From a checkpoint of a small transformer trained on Wikipedia.
Size: 8 heads of 32, vocabulary 8192, 9.44M parameters.
Architecture: RMSNorm before each block, rotary positions, no biases in attention or MLP, untied embeddings.
Training: a variant of Muon for these matrices, 434M tokens, 6618 steps.
MLP neurons of a small language model. Each row is named by its layer, matrix (gate and up: input weights) and neuron, and shows model dimensions 0-255. Each number is 500 + 50 x the weight over its row's rms, rounded and kept within 0 to 999. Numbers have three digits each. A neuron's up and down rows have the sign that makes its largest values positive.
Before each neuron's rows, "fires on" lists the tokens most often at its 100 highest values on Wikipedia text that the model never trained on.

fires on: " |", ".", " of", "st", "un"
L2.gate101:600525555474550554519436472504476532464480541449492433465483403466465472535548390459511526478552483428540525533582444487430476547475546377546545608563477574484508540533530543489539533397547461523440538537449393482460452601488473557455507501458552449535525419581475540442443511501558470454573563526559568491476479440396513484571465516551519477469445420510503495515598424420505508525418500462586531458447478502611493527471488467548486587515517509463449528469531499541474581569483504480509517526537468465381459585464543549464529507419468478499582564435654503518482419569427471434456512561468525456389525472530442545580417561485513502510517505482534550439466573495545582576516520467498522425556496523534541408595584531495472434473508579507505521529507496470552550425555470
L2.up101:504586414501529542513482503554482510496388499462535386480558481475578509542480389557592502415485501482454441469451477423490530388450559458511472506491455472430469462602587469498551549526439514474416588442453446455506559525532528481462521519454530584502567420549552455458524433493440564457542457492615496540569529466526535477465458504533499541498524473514507409493616518545405477520519475466561486440437434480559515461473478458503549554630448405475524485582405518506493493439499536514524546514547496472488427466459540548446423495412561539542518559468452559558456497389499471570457479469530463508453552482558486501488459522449547430398559496506514409384507527479550458463527442480459468438477457570625611447445555490516570552475531518520487441412538540518541555432557507

fires on: "er", "ar", "ri", "y", "re"
L2.gate74:464451509499533417613421495501431543446500498471507480555433471402582477495529504551531485513540471496560491464371499491464499555503489580481538463475474505473426516527625538412533509527475480440554555445423453633516487450547507498517460479548526393480515532562546358516535471517521532557442532546523478634529455499515485500536432470508488543467473538584490419464510447422501481396557617527449556471413485471510559588478458479504523527599479480515441504427509484494598443514571542487452465532554435425459500494534488514583509474466505466491504493499592519428498504556422468434565459493485420548534588466460582541602507524445463561467458498493431523477522539514455551460462617534493521549568493473461511549467651526518600531575518470542545484474457526540483403518596430
L2.up74:446384517478524427604382328490529537416444485503522501525397433468523532590474604577515439522517542455551510428443563436363517483561477556503546563497519539501533483588610478433517560545491554387489561390485557505447420513494503464521547458446472474506560500534476400438540461525491567477477524528603569540446418510505538520495406522403502537519387610501494457478448515465469439512513496557386513428482453535508509492440552551546554439567464499464487509503544548461464549615526474526541483499527459490502489442548572503563555505521441521499486572461419494473479458537435474513521500542452509431502604372490495486460512508519502473452527475500505501499393562547434476527497487577476536504499419469541477512489594474553503572472506454539520465462517486540518530477467463

fires on: " of", " several", " many", " two"
L2.gate129:516416521490544498459529531517466496506489437510504477506444464529516452449525474463517460482485449445531440393518410425575568486362527532501509548462567500360458497464485471471530640480541611434479482500483496523527456525545558579394545564533490501562425501486486444504524424544567513502453493548455498477555410579463455563509481453512486550482403402559496470599625522551532509491498487462566487578509608552514467498443475547477520554545464571426456482522454514475432494485499494479604481438480481498482380466493484511515427533616430477461481533591503514552582442581532524525463567536512493485496578496451473416539476458575542469545497411481517515520466508522524499435511406465482432507402477434456463387384484449462460484465581455553509465526529483556456476398595514
L2.up129:496400485493454479517479491557489495534476364524504531567364565530496538455497410463506461487600511407602454480477494475535524475415553456548586446538482512411493474554461445520538598521521576482416486570543445502401468481467522511508488571543446572473499518494554550521489449505481499523372505513507476444512398474496479595564541417498482432513476437504473554505525419490557441463520477457490578515476550525545435535492435602577530483546521514474398477489426502531541447508527495464464507461445426494537376461537504509471524543455436499482491556539510477473455403525482547513609547486529459523425476555460457475476514450520524528593363457457507530484469598397492474412541422432488513441474500452533490338397497505457479448520545477560503501497432431547515449465567575

fires on: ".", " /", " as", "age", "mi", "s"
L2.gate219:522519463532475503538477578565627524475526569585391444459551521528491499535577509603603497469526497450562494453489505512508509430465412481403474495539578526459608457508475488590436474524585483392477494471453458504485619461516484483441538528479575478561582552455537529512605515465577448484548545526424394538548506501481499421478474420615437501562537500403532410541529571549429535450565452526449480537453468570447447462549439472521524539481549511458481505454449388488493475510531476447515501557475503483486546546444450438499445482490473575569446447500466520437494545554546529570512465428455518621542453510476532494498541328485477473469531455484511462486508467508473455489443463423489566487584435515532461477468516536486603510498554469455449518536533418575587424552435480
L2.up219:364536508530498512498436575532590558522539561524486477504546471530473509471522522576634433597526501467522508468566520491486436513469464420471502534529533500457573470537439554518453480564453493435521531399500378522533504600520518494469552510562477455554538545549492486551532481509530429473471576512513510534420461403474480481543523413493360506570502459525486516482419475497385481566487475515438554491467502610471514407524490536420450575523484565472465559490520442469481454586406527528588554519551520538511540536450547417390529512473542666612509514494508482468486478558531486517469480547448527527503469521433443427562497440495460573500522427485508510487534531488569529560363465512466601479624470541478495415478516457421522479495528450575434472613507464463522440502504475

fires on: "S", ".", "F", "P", "B", "J"
L2.gate458:407508553503478547440557528587446523523497441516513482540530562560423462492443548413507496455450512522591539440580425469434512511476593496570522534466581500442451431498425465513498467526421458532519529448502517516492466450521522498497420491517537488605548587551447517477489539452501479540521510487544565502572490492552544507492549461472477446489443409513417545540435513502420565556466532456431595525475577421454648504614528486538511565413453501534561540462513461533519537481515394428581552416473503455393595530507439479480492406525496512394466538451505391561525508603458364463487568511450515521538460479413429489492510557446563423522484516558516492479495476543603541483628454507481433544535504476482455466550446574512441406547513527547523523548460487471574540501507483
L2.up458:506490352430462539517382514589509552542505519488482510545373590503499505522478452444621538475453522521483552619582439437441431523476500472437488623402462471626556543554511441544498463490473540517537541437427600527437441456562555506515476493509520486550484519520578601519489591512500429447544536556509550557610477535530394542439486504514510401571487525538468544448498535429456515508564453480532442498504548485477530492525491484466465562507547504469486607518435476483499483465483526512444516521416473553442449481522502500517513573489511487420583499476540470537525455541533462480476541557514577520533486511506494537557440572400528529528447470487577622449471481521460501588453493615519531550552484536458434500436576508572469519537435435539587471604468517575447549512433537

fires on: "ra", "r", "e", "i", "E"
L2.gate376:454451446555540551536490505444411557547478549453557428403508488453510436554437461451570538616479467525513460549558561581454487525524484543482532486544480406462467545399414470481534581491469488463540435499589602580503490444438494517462468450427491633534521416426544591514420475515489495490549586478592411648558429522493539462526436513512504469539471438537484503547531498496523469521423453482535526478540493413441531486528482522466472561488455490540471512412551432378487570500455494469506486587461515551490433448473525439484439509539488513488511526543408503553606498417559565520562520550412494508496456514501484631438592541496495459429466534534426547521490472584490552513474533476470457511475505549485482578480470400445546518526573558494511506593477563409422490521569475
L2.up376:409552544455551506432545575518454422550469492412553486514479468533520429384419502428457483485539499525477525543524484436465634548563479443528564417545465454573615447456387568456515495485444501522499430546606560388436511504488537507504540441511511521416428548491456448511519491430511442594442564452590509493537441453494548496481579479537446429520598497447431413574452560476482489452469533490407494402476484426535470482516518470456471542492405442516464522459473553453495456501485535497483485552464581568597487466483479412530562453582498466497555441571432538504563511535531572515491514542503504519481399517471520472526539513541536552448559514587427537526570428511557570556481526487429531463553494538481479549533436527504423547548442499501548449521359554447538474462481420

fires on: "ed", "d", "ring", "ation", "shed", "al"
L2.gate121:498515572595504501430565473502498627475501535464436475514514511489519459574555550401485540549503529535532552525581604438524522537615531519541505520554501521500473511468483509455380503469468540481470521570481488468512401399555506563484571531588419568455512490539450501495434496391492534546559507566503478527500515508565488442537469606542450518520405496480501446504482545527545501364394484487516572424500480479458512445505464560565505514497553541490500516419516534508525483514434539510572522520454536500550559472561484454446478579502384533572452617486545557503465405511532525541446473479455494486474527634542474555415489445513464493560465444450347480431455568450479468451538445527426473482453488550510526472582468504454529472447477521570408522640433495479522544503397408
L2.up121:498568441495459475481453468609429529460488524547486527550583560476434533484477468457484462402506571537555493549396493509424544498540511426559392496556523502611537547417499444526490510526466514389449479503504492562538512410499545491549607472557446571558471529465445500465538470471502521452511446470494600531439423539529421486507488530526548495553451480535477507542495533537526453478467468479431412522512451498504446451471575542399491614474529528478602597620449471470595560485481492556566552538393510534494504447509552381530458468516499480512549524521524412551616554577630520529479570565583519447466572577454467558500431464568466460532550550527425477425478487536494510491567556449513471522502427489587452612477510525532578455491510490474546486544524480408462562500465538

fires on: "ed", "d", "ted", "rated"
L2.gate399:503514455472462387572484504475421471549538528462493563491494517468505390429578560550463427493459481509506607440499452493386520484445477494499471574516468397440483549498467436468488414447569421527519508550452560495491491470415516554498507491565439480458467523537514520494498520535436584565603465548471461514473471510500378536465461467538410513448428538509594581497519537410571503578399417463489544433467486511561520610471464385448473497584532470424534454461497495455516548447506461485547503465469517562500513493441453497501450474562490583499533442570549469633486498536462628511490576433539500472448453528449545588551389499498438519499597488429508479505486568468522498584560586473493541526511486484498493613524497514489547529425473498466520549533416334506494504447488483
L2.up399:548524558514599430502523504373471564583526532480516536512532538539431535553578432515527538496512464421527560405376499564481621525456631560563443569539427524556538493496527491519498526569467449462535476580535482505504473489435488515352501427508397604437480535482505561565537556582460505583529541496473520489467430542496452467435523457459415528449546575464595515492503599492468550498472376428492524457548487425524580574530482516482517499482449589518509484479568460418456497483495459486461472522494510539485564453469476548554454525503456485561571502498537434579551491539524530551472459545523524492480549530471529589507408418423492640477506459481468446571492615452566485570470573479563479494493509541483458468389508546508529436481520544492443500552523470516507595470528451

fires on: "tha", " part", "pen", "th"
L2.gate442:554564476474522525517420380469477518518506497477551472497462544490487517576451513532471505550462475499558530534425497536496476455538559521518527475524539449398436508496451497556547515468529577435530522547588507507554407464558479487536569484553470496469522447433415474481603608434476516505506501416591538466593627400482560491513512482442485430515499435545504486564479495448510469506457477503486538437477453535497436462453562546515448494434497426548540543546405538371535479595483482495588577619533529447496517524489503509430471596479436534646545558523421543536454572481536524491494563463545466445571510495549514463504429427559543444448357512539470504484514559587472505591451525464460391503510508494560434509520545516574437574467494534544576499533377431440466527486494591
L2.up442:522529528419515495522480457519581628534476487446423544543542507531499489509509422564491362563542570458498406594434558455513492498488526530523563452575490516475458477543467599454513459552539530474522524498503468404459509557529566500557515519518479521449468403490506511527522477463481489506418501527509549587522386385420434562529544441488514518500508490475545612530590432438451468456473539444418479503551512520499555528503523534422428475498540528524436456531434501445528506487488471533536592465455531512555475593466479586464459473395464482561499549504518572501519447480569530530596485456515514526574559473499506581403503502572469475464393419553477531533517559529571492504461567574516505398606535586615483531427483569502432550514537636558525486443451430541559451564515443

fires on: "s", "or", " of", " from"
L2.gate358:503509552600510452524527557462460504533515499459460473533580520528553494434444424403435577403611578630476463516367447439458553459530520460509506515596460463473602509504592600488575565406503511553427544513532452474483507505486500516541500524606525556591551551476448502516521526433546486424523436548493483462435519428482492541443515443518527547461553466544469468479529563639529457484521442495529549515508570473495525488591465426436509575490519474505478472537521551557529542544519499548465558441503443411471545573518506540478575518436488506580536497404514464440385444431550404531425533470536474525503477595404485455503613512481463545494461415508569541489523457509462406512496439572556478536523483573486483464494491469470562452505559442412522509569443518460460534572562491
L2.up358:565492537486528549482578595525446524511544463422510487536538460482514518409492555468490514438510559542440565539467466486543575456462494397476520410522453444411509598576445485467530501615525494528467510608516458444477558510561407586482433482597530586460449512461467476550498587473391536456515493494469562548535471543478493529499526449552482490495529505469452554511532431558482415518511401388465521494525506472581506505538372609399462531524484588572549443544487498514492435502508568492510464604472446476538491370431482442462495449575505477425513515498480472505531605521464584555518443455492517586423431493423576480504576533548512459509522524560514517484533433455575507466421515488466556478412540446478544526518481467479490519604615488447484537491438471558496569548470399

fires on: " known", "u", " Sho", "ish", "er", " older"
L2.gate485:511543561463632554443439521551602535587500529509461449535472471506545473527489406470518409520527454472371581533516500488509503426401490456517526481584480655494514511530501491620559522547568538565455480474571467520497441491462488534420500448529540510530509527508454444457454558326480481514551500503507465482504557562479548430482462471459560549474414466424527546483594518484479539434500578453479480585529433562510485514511513465468509492475521558519432506471551463445476470504546452508476630490524537564484502486571516453546556545478461520522481563379464517490556374530599455497505505397475524495517536525488529443453609484418613482598482503492465478578498597554533507464433421453511502477460466496504495500431542498481563478514491433479488509511598585366490534526492435
L2.up485:496484412559542546557421592529620463576445457560479564473498480443391433553473545477512503490400557566538543490495413542491542423467511516499552466537496525498445441466494472629478428559481519492457421428522485423514464480439486462468426636521529469481467451519515431441420531566500487366531555429492479447511524485505489480487470466478561497468508416407488445567539444448540473473504526408577434569516466512461519450529569389495502465592553531428568505542481523521530438580529484573559510469489535535451555559439485483666415522532471554474519552516547519474541602484485506460533454501470512533542552505476500529641498575435454468505490424503388504553469528453478505520486482505493556460523558504441472499413585552523544443485495506427517435443534442421495547452527540

fires on: "al", "an", "ous", "ol"
L2.gate276:489510558523511383513565460481504579487512529469515554431589544575435502527507468529506542470543512525537466538513530562516430441597539527538527571585571491479471533563509469537476543480504566505534521467537508539520461463524518477511475497459531498572474415564562545505544456469416469489399433561487612519493408520545623454616562383530489534473475486607517434547540367467468547515451512478452521508497391463537518480500599502459522525517513486449561523446520423432536476421578465536448466573508458499529580486562473522494419569484451422523510548449500481611448520585464472538447458548456492575544464449472419581428513447514542472589577577498600407503461513589536530590456446496532503532525552558508459487487484545455493525478411588502399530475531579453472544424557510
L2.up276:515525505525548537516513484506392539517536421417530506453500460458448525507545490576469501560474509560398403441511532453506497536504426538486561450519453462447499562564473565476508552463537486528453567489485479512492569472503482489453503571418517502520576528451513482453496444514509438457439486544469496453494597514490420470437533520539504481532536500496553468658496462552481497533556556465468424522424521545602458565521544366395515595575557457547532487472378495517517500517513473445522457505532460495499549457518390592449515474509520447430523502518518512493477534525489526472407483572598547607419608482538503528562459584629529464479546434475528487521535370577357472485580473428481536461447456563453486506535473557407620373497549555496519528472433503499477527531532508

fires on: " such", "or", "um", "to", "---|---|---|---|"
L2.gate125:471450543550457490453495475431509500459491391521469378478515501496520491458470491433530513398513538548436476516524545476441476448556479634513512545497464565593505388554464501483480457521468510536422528564426487475502514527512554495410545463461622475472472505585419513515491546491514468465565496485457458537532494496485476587546475512499503547502512527535520463452477568539524531421470458453409486579513499506484461515525577450513524451417567498475432525428495481475536567516525420425451568512565457457478485476471490588616487600593426432542447543341451514470468487458581344445527585410494426556538435530478486526439532422475488480586444486495549526521405478452470518450555508592513459526533498508491495417528508443597478539622470475576464472525532542399464475501559593
L2.up125:452432565433336493489508492480607439472537417471462491560556463506519490517475509477458493413527467546534558515588586449533504344546447571555561481575498550563437483519523526426538454544536541495506394526439424460573511555470534490548602526539540525481510483562464486391524490489374501466492599457534501521565506478512467559505502490428494516512519426550588498456452510460503388491425494407472496533513420530464469487515573541498485476461552507473449541513546564516564493554437470453536470623551469412544489558479501560490474508534478545582447523406518468499461487449440472520605456544520436508533606612524515527421476479467554439464421603514523438577504490456533493508428472468450469480522443573489517391522482503508547536532479508490400508420441467490576495519527426